config = dict(
    num_hidden_layers=8,
    hidden_size=256,
    num_attention_heads=4,
    num_key_value_heads=2,
    head_dim=64,
    intermediate_size=1024,
    vocab_size=8192,
    hidden_act='swiglu',
    norm='rmsnorm',
    norm_place='pre',
    norm_eps=1e-06,
    positions='rope',
    rope_theta=45000.0,
    rope_fraction=1.0,
    qk_norm=False,
    attn_scale=0.125,
    bias='none',
    tie_word_embeddings=False,
    parallel_block=False,
    init='trunc',
    init_std_qkv=0.0356,
    init_std_o=0.0356,
    init_std_up=0.0356,
    init_std_down=0.0,
    optimizer='adamw',
    learning_rate=0.0015,
    lr_mult_qkv=0.4,
    beta1=0.9,
    beta2=0.98,
    lr_head=0.00634,
    max_grad_norm=1.0,
    warmup_steps=275,
    schedule='wsd',
    decay_fraction=0.879,
    decay_shape='linear',
    final_lr_fraction=0.02,
    batch_tokens=65536,
    max_seq_len=256,
    doc_mask=True,
    z_loss=1e-05,
    train_tokens=496400000,
    max_steps=7575,
    dataset='wikipedia_en',
)
MLP neurons of a small language model. Each row is named by its layer, matrix (gate and up: input weights; down: output weights) and neuron, and shows model dimensions 48-239. Each number is 500 + 25 x the weight over its row's rms, rounded and kept within 0 to 999. Numbers have three digits each. A neuron's up and down rows have the sign that makes its largest values positive.
After each neuron's rows, "fires before" lists the tokens most often just after its 100 highest values on Wikipedia text that the model never trained on.

L5.gate696:490521501506523475489483489464507522531506459540505468509498462518484483517495498487457458487519524516541521491494537514523493461534491541523531503511469454501448487475462479534479511485515488511536530489487498508507473488493524506490478554532480544512492517488535509528510475501544557493510469492481536459481512456526502490502488523497515522550503458487470506508489514482508537504500517512504491465519496476489548509527509476545485474484511520519503534502531532509477531499514459535514550518500506507491507497503454496478471457471463459541528468516520483513490453517529504511
L5.up696:487498472493513462524514485550497488519555488484526489483438510430530431499552563544493509505505521514497491517492519458464465496479508483525505519468459486516498496511522464524493492510485513521548463474526525509493467515508487457507530539486475491438530499500483485509561519488472520528541496533520490531520509515487530524494482508500498505528502486483453490516520523473531479497504493482505499539549479513504511531535529487520471465531495498512499483503506488485495487530514523490491498476540495506481497486536521483547485536501484503522524473499481460471518495505476543473
L5.down696:512529506471503481489535475502497521539518492511480513503496492506509474465512493499446494497502507507510504526495474481520475475474510520485493465433492466507522517467536468464573487502510486500512522549528531484498531461523510490476497480479512522501503479528496452520498478458502484505494468525523490475520451498484471498510543488527494510508499500463501523518527515528512499540497491502488529553548488511505504473518529489491518499535531514491468546483489481491489495413495517484470466485475515498467550527519511478535501505500518496521502481502495596471496503490482487467
fires before: "″", "°", "W", "E", "7", " |"

L5.gate457:469495482539507480511553471506554501473490470472533500469516495482449541505535507503487532498495522466489529500461484479512472519484527501493517496486482505540487460459488510455457470505535505529483472496501511468499485506537491498499498524524504527507502502478460480522509504514496448491513505514513499526515510507454473508494477511504504446515511521458492475492501473520557483551548561511541498516494489440495450501528479503505513516506539476525526518499499472523492468482491493470463551461530520530458489486487540508507517526506481498493506494507466466540485518501510494539
L5.up457:488516485482530488491451502512494534504493495527528550516492525500536499488544462489492478500541480538512479521450497500521478533446502432519496477549508484522481500507526502498548497497451482512476501473496454495514517511515495491473510490471475496512498522516509530518504436514476489488450493498494531515504450531523459482541488551475503539491506499494480486506489484532482518502487484471544500503556511456500482524503523492489522541525555490504471509513481474504519492495495496495490514457482492477502486525516498464479497449551526489504491480465542479537451481556503520498
L5.down457:504519502522507495513500521494455486519449522544461512464492497466523531439481499485524492499522513503501500483433484494476506461516490490486507476468499492472485505500472515490475460498506484502521512516492527493482525517485496493477532486514490465516526514499508461526516509516514500476534546514532476495516449417511500492539495524502502494504454457528480516518506519484538480441504454502475468489478440467498507470481486478477516525522476496488517478471465517505466542509530527468513540472488488486518550470477457487479482524465517486512540530461465531487496500510451498513
fires before: ",", "s", "."

L5.gate19:519545494490487489532455461461504523509512501497530502558455462490439510482496523483525502477465513519480519498504489474488486466498514476520502534509509497533464430496519487474493521487510531531529510525522483519477459537507517505497497532533558500472505483488447520506506581510519504476501520463500498526524502493509522487459422487459498518523477437512495517504485515471510511489486503523496565501517488485471503486504514500487491510476484537519509514520531465513528517527482488510535498487510481535504518502489540479499498477542487485481517490474476480526477524520503509539
L5.up19:510489525470502477455460473488496482523501463474554486520471490495539492520506521473511511525493506478504523457517475463512537503529470509496492495520527553527512482519485479491496520524503531534496478487535494544487514495504506501438434507479507518450522502517517513519506507515498500491460505530502459505495460489482501513509485507427494503574520514498497524516540548508525487506493526461510511471539504468491482559467499534479493509499487506507477519492508463512459504499463530485500491477509500520501500485494469476523477466496474564478565528476508511485486501516544494479
L5.down19:524528503483514520503504484501453544491500538481502466514501506501493484500462500536548549497511506521491495505484507512496491486458544521547521521477496496503500493505512553514499512501526544476463475547488493512464466482528514483548469505483506484507482508469473515506516523491500517434483501514543495541476528543527517511500517508501544505468459497503490529446517482475507518505520513542463507463455519502473495506549518520517461515504504524515507513502495499471520489479536492492434512483481453473469498489460485498493508503555492508514474492511501468484532513471513517515
fires before: " by", " in", " directed", "\n\n", " and", " film"

L5.gate54:504557489517514506531486490509524492508494463522505513535497514528490500508476452507506474496497509522502467541527524487513455492507444498475491557456462517502471493502517509516504463515518532501478501503456445543506496537475524489508532503509534480536478494518497490486505477430544458517513487501518527476497490473499485485494512491551511498485510474526476519489527510507538500524489521488474482496490514499517497498517505573503517480483534486523514489490495500503542496473526471467439514485543497523527550467491503479445475478498533478510545476494525477508499530519531498493
L5.up54:473505496537504520513481466548495487500527493515524508456506533516448527527459492504507512464495469482481466519458535483473476513467480471518504477540495527506457459525541463493526516505550525483519483500522485563508476506489481503520513491535473531532467500476477496519533485486601475507485461489497517513497494527532474481497498502528522497522479491531486490520510507479499492538498526486534502463497524521525471508517552506486521497523486530534508482493501476502488472443521469496520475480487500488474511516487538495445490473462508452510563527511536508510471538500495515501
L5.down54:510504499525513502514543457505528479553520495473478491474523491472487537491470488473501506481505482521503484509523521480476464531492496488507513508477486524484485479546502508458494521522506517483475522474508448515470490504466481466550506496481486495555469524483511490474522481477538469493514475487513520516496476528487504515502519479538484512523488496539436540467535454532403515507514494514497496508497512513489525504517557509480467507522505505480545522482471513501495511454540483532460501511449475495573501510481494487489446503530532473494473496506473533481522490497521524473
fires before: "'", "R"

L5.gate49:425534505454498492500534451458505478452483555495518525551522502533502483518506452484523474559479505517469504490498535491527494510505460500478487507511485500480497493484486495469462478472540567577475514483504523523470485497493511510498515499495469518538440518515540489498526510513547459504472473514509512487503502500484520503492495476497482516471507509467470481453498473508519510450478485536481501487575485506509528495505501507488511478516461478503514478530517510509497518469494497505523507508493516478520485474510498454473456512517494524487482496483461498506500496538496509495
L5.up49:482501525535493501492510497468476526495475473486482508490523494512496526523498512542515482518496503489533534516477504486507496520462501482483507527501513526485468478542514497498528537464498508475507512471468472454497521479485483526539499559497506503521536457482502505480495524494455550530485513527551475481485479504506546542521539475503496531542469478489536446459510502475489503510478505506451515507489414523503507502483495451494508508508525507488501516489536540499512534479481503497549529516512482464532580510487505558521547472504516469520513474516499504535492451517474534498
L5.down49:475496537496520536463462465491481548474543544487524487495520489520508534508532498512488502534500496508466440497491526506536493453497482512480519489511499480520526549531449539508467518507502502526466490477487517538517492551467505517471502483512494515522522490530479502507552476513514538509489520555461503494467501514486476545458507511445483509503553527464475481475513531492534491499517519524485462536516535507516497500527475491454546504478519536517525480517472482484535493471484457525525509498530482495479479489510509499472486494545511477448470496443540538491483549501529475516
fires before: " |", ".", ":"

L5.gate948:478542513500493488494529540448481505483471460495469460525464461532546502469512478520517468479548499506506520509514479499514498516461471531577533558503470504517529487473452512434477477484504473495475459480497478521510472528511511488491520524498539502494501546499523502482523510514511516534506476527442524514471504533518531462483484501514490480488488455494511545483493516530505516512464509492497489462523469451512511484478488557530494511476482460491524515461491514497520500492486541500492480524516492503488517506488499515487479479510475460501484521484512534530494534501456483508
L5.up948:541520490498511522545505501490480524504486463504470488434514483472533479481471446513522477492498518477462520518486511508490480495486451541492523485501525474506464514476490497469494517552492459519438505523518486506540528485472478564465515504484492476450506511484518526512463530553485463492502540542503535508492516516507510479557466535503472524463521501465504487516493494528479487490483494501453503482488494502513472489477453517529463513533460505519496504470480537554495499516513546529547481495513493510473481468474499505504524514496511511475495524535496496505484501521469494491
L5.down948:518511497490530522539503497547494540515485478485498495469504481494446496512503462492503482481507527523442498500451478496487497516494520532531487491487508483474489493527540498484510504525497502509482521512541490511479521473530469518460506498470539481507500480499524491470516509554471502484545508504526517494474505512512469506495456485475507489518497529477523470517510516474477515486528491559453471501486498513523478464528473498539530461503535480537480540507473511554463529509526496492500482518503509515513479489462530495520480501496520481469504560496511475457432488471482533528
fires before: ")", "–", " –", "born", ","

L5.gate544:452528500506503522476497523513565497520478543474521538476487545507473517512479498506505509500489507531483491512540482519497511517470470467532485480506451522488530446518489490527509511483540515498540516504508508543498474531500522496516515570501518550449470481500518442468507469490516470501455492491508439505545471462524497484520519528503476492516510486485535519474560465502518500514494526482523484508503508479490459480496514564493521478461505511492553525491508528493497458477476474465524507526467545500463478496521453562503501486542490525452523475509507522495493471512496474496
L5.up544:492520510501525512472479524482463499533477509478521529530485507523511537483523480512499457470504533498475509484503525451505516532475493538488512506498508508501500519518524534508518519502489456500484476510471499516464481483483537522544539496524474474526469510505486457485509486455456526494520486503517459480514487507538493540479450551490455501544486542542502513471505498478513459508508531532481471516469494495525496485492469519529526496512471501493514472519542504468492550500493550524486537482458485503513494540509494498530436545501523508460547505524537510466471497444482486492
L5.down544:502566523555510515487485493497474506546562516483495506489572507516529550443487524502521486441500489503501490526449498506476541505512488506503488494491539517533499501500504521498514508486515466498469507490510506512501521508457458513520470493487501524481517535523475521515519499447516552485493509474489485519514495554488497522485480487540517549538527509464485487474498499484482486496491493508503508474471461522538504491525512457483486561551517522528472476484499533493487489487481449505481502507519457468533538495479475479537515492469491471540513488491540489493505531539462482522
fires before: " |", ",", ".", ":", "ora"

L5.gate330:493475474534521499490497511470472493500490507469496470490506529485502490554510500532488477482488534491456483481516485475521470518406502501487459489513486507488494515524498517526471524456491527487454543518458509504510511512516473477493504503521525475531521472470493498473470446483487510491507442514465535514543528503529502488497479500481472499516517497470497527521488507475518463526498491461508481499509470550522510472501539500536501525523495506543462527478504464446492492486518497489500492489520514497462526512496456487549497509493502488548512487504537504525520514478497524484
L5.up330:533486519520522507532509481532472535523501465505539491499504490494483480455495517501478528492540483451493515536510490511516533532483506543482524480519552505535527525497468485497508474504525474517481503477492477502536471479499544509490507486479519547483526519474540490460509501489452469529478467474512530503498490496515482461526502491463491526524477525521460522523567505553477499510509548479540520514515511510541475489488523490524517459514503522501507548490540531534488507489493500502493484494509517495499435540501542527492503473524531520470501491477551531510464503579492487514
L5.down330:469479478466528515509480537472482511486520486495494506487484484510495438493524474470510476495510498511540484512466500435503523493489496490508533496454529517484514475498501534501509511462456564483504540482485521490507505500490549498520500531483537494520522449480491517479488475483505496517516506463472463453477474498489487484483479507526497499472461462494522486520494510454526504482487509510509525488499503496537499484493530505517481551511495452467563482495460526498533474521469469476486510512466477552492495451472484490501492539489511522546521533496521478474534519470439475494
fires before: ".", " years", " median", " to"

L5.gate399:468484469464522535459478471537494483501510462490455475513479476517474541499490504494548503542510511529474457487498499505500480504514470504491494491480494509496508452478482524532506505499544487492505511471552440499468489491516518494515501523526521462484513472497486510510513497501518482531495515479518485518479542454514502500500477502501487466490512464522502499465514522457517546515517539461538496522515461524485508457485514533515521473466481464498512503451501516496481538504473519521493502470514514485511545510465505481493556486479409511470531514472507506531508479541494529491
L5.up399:518468487487517465490483487477482489516541484507480517501494491461498509476481511478523442499499446477481504488472498525458509474502492525475450514511486518477477507512478513542491468535502495533514457439467481510455488505447504542464487482468504496496495507506465517523526492497514483484525490513528493528485527518537491473481498485461499440502494471524521505528521505510480498529520495556522523536503480456526490441499532488532538501470490534522469522502532495459478513482503490462475499483508516522483517460469499498483482481466537517495494503534531514505482520505501460494
L5.down399:511536525478514556532524488511511498521530540464485485510510488509511507479510489519513516457493493475432494476482479495495487487508514527524506528514538503494493524479488499520483488512499504555484463527488503534501489485531509557483483548482588497497495497481496471506483508511477486455535507542512444506459460473480545494447506476440538460493536507479479500500526472500459468525493487505457486480506474501479487492492493517501528495498558487537501504575558445488475529458468480504494501504518504539493473482503530481541491487492523521497494512510520487494505504471516468499
fires before: "=", "\n", "\n\n", " (", " and", "19"

L5.gate272:468492468493483521519485498494481519485511483524450437526481518465504514521520486516529482484494459520515498526500525520552507528530504503473490501489495475487485452478478495487525512520500534526518466500466482502522529531505474531525481525543502482467480551533490506499481482477504516478501483558503496463499525479475473451497533503524502497486503496494504504458555535545511513485506492489482487511499505517495444485531540500534467505506529483474481544448511483537496496507471469486494542461529476529463486482518520512496532524502444475446489484530508524487529480525520525544
L5.up272:506496466519511483482475478502476503494531525474478515463477496469441520485456537546510513525552465528512501500490507479503471474497479507541515509502510492549486470485530530504501521463471505515486453490489532528501508513500500445489488498577509489480513500481510542482484502513538511497541482497453513440516509498537471509499494512502516463469497506466538460528500514482506449503502488486510493500533474482516493530500518483503516496444511492548509528476523457473452495498536473466471529492521448477511533505479533497475540475461521477460471520462469523535496519488545526505
L5.down272:475539531462514498490507505484486459525502491509528507491506503537470478467557484472465527465521522493502494516461499513500509515531501554517487492470527449521482485498497466490494511548531496505487495536463502491480478494501521512520494481463529520456466510511533528496475525480508471478507498504491487517524508516457513501491558512498505513525539511536533468494522498508468530497494501504469501479493499568460469480500524499499461472518456474543497525506523519522500476497411513523501469530509541487481454484502517505525517521499474481484517497517528522498532474526468482495
fires before: "\n", "\n\n", "=", " ("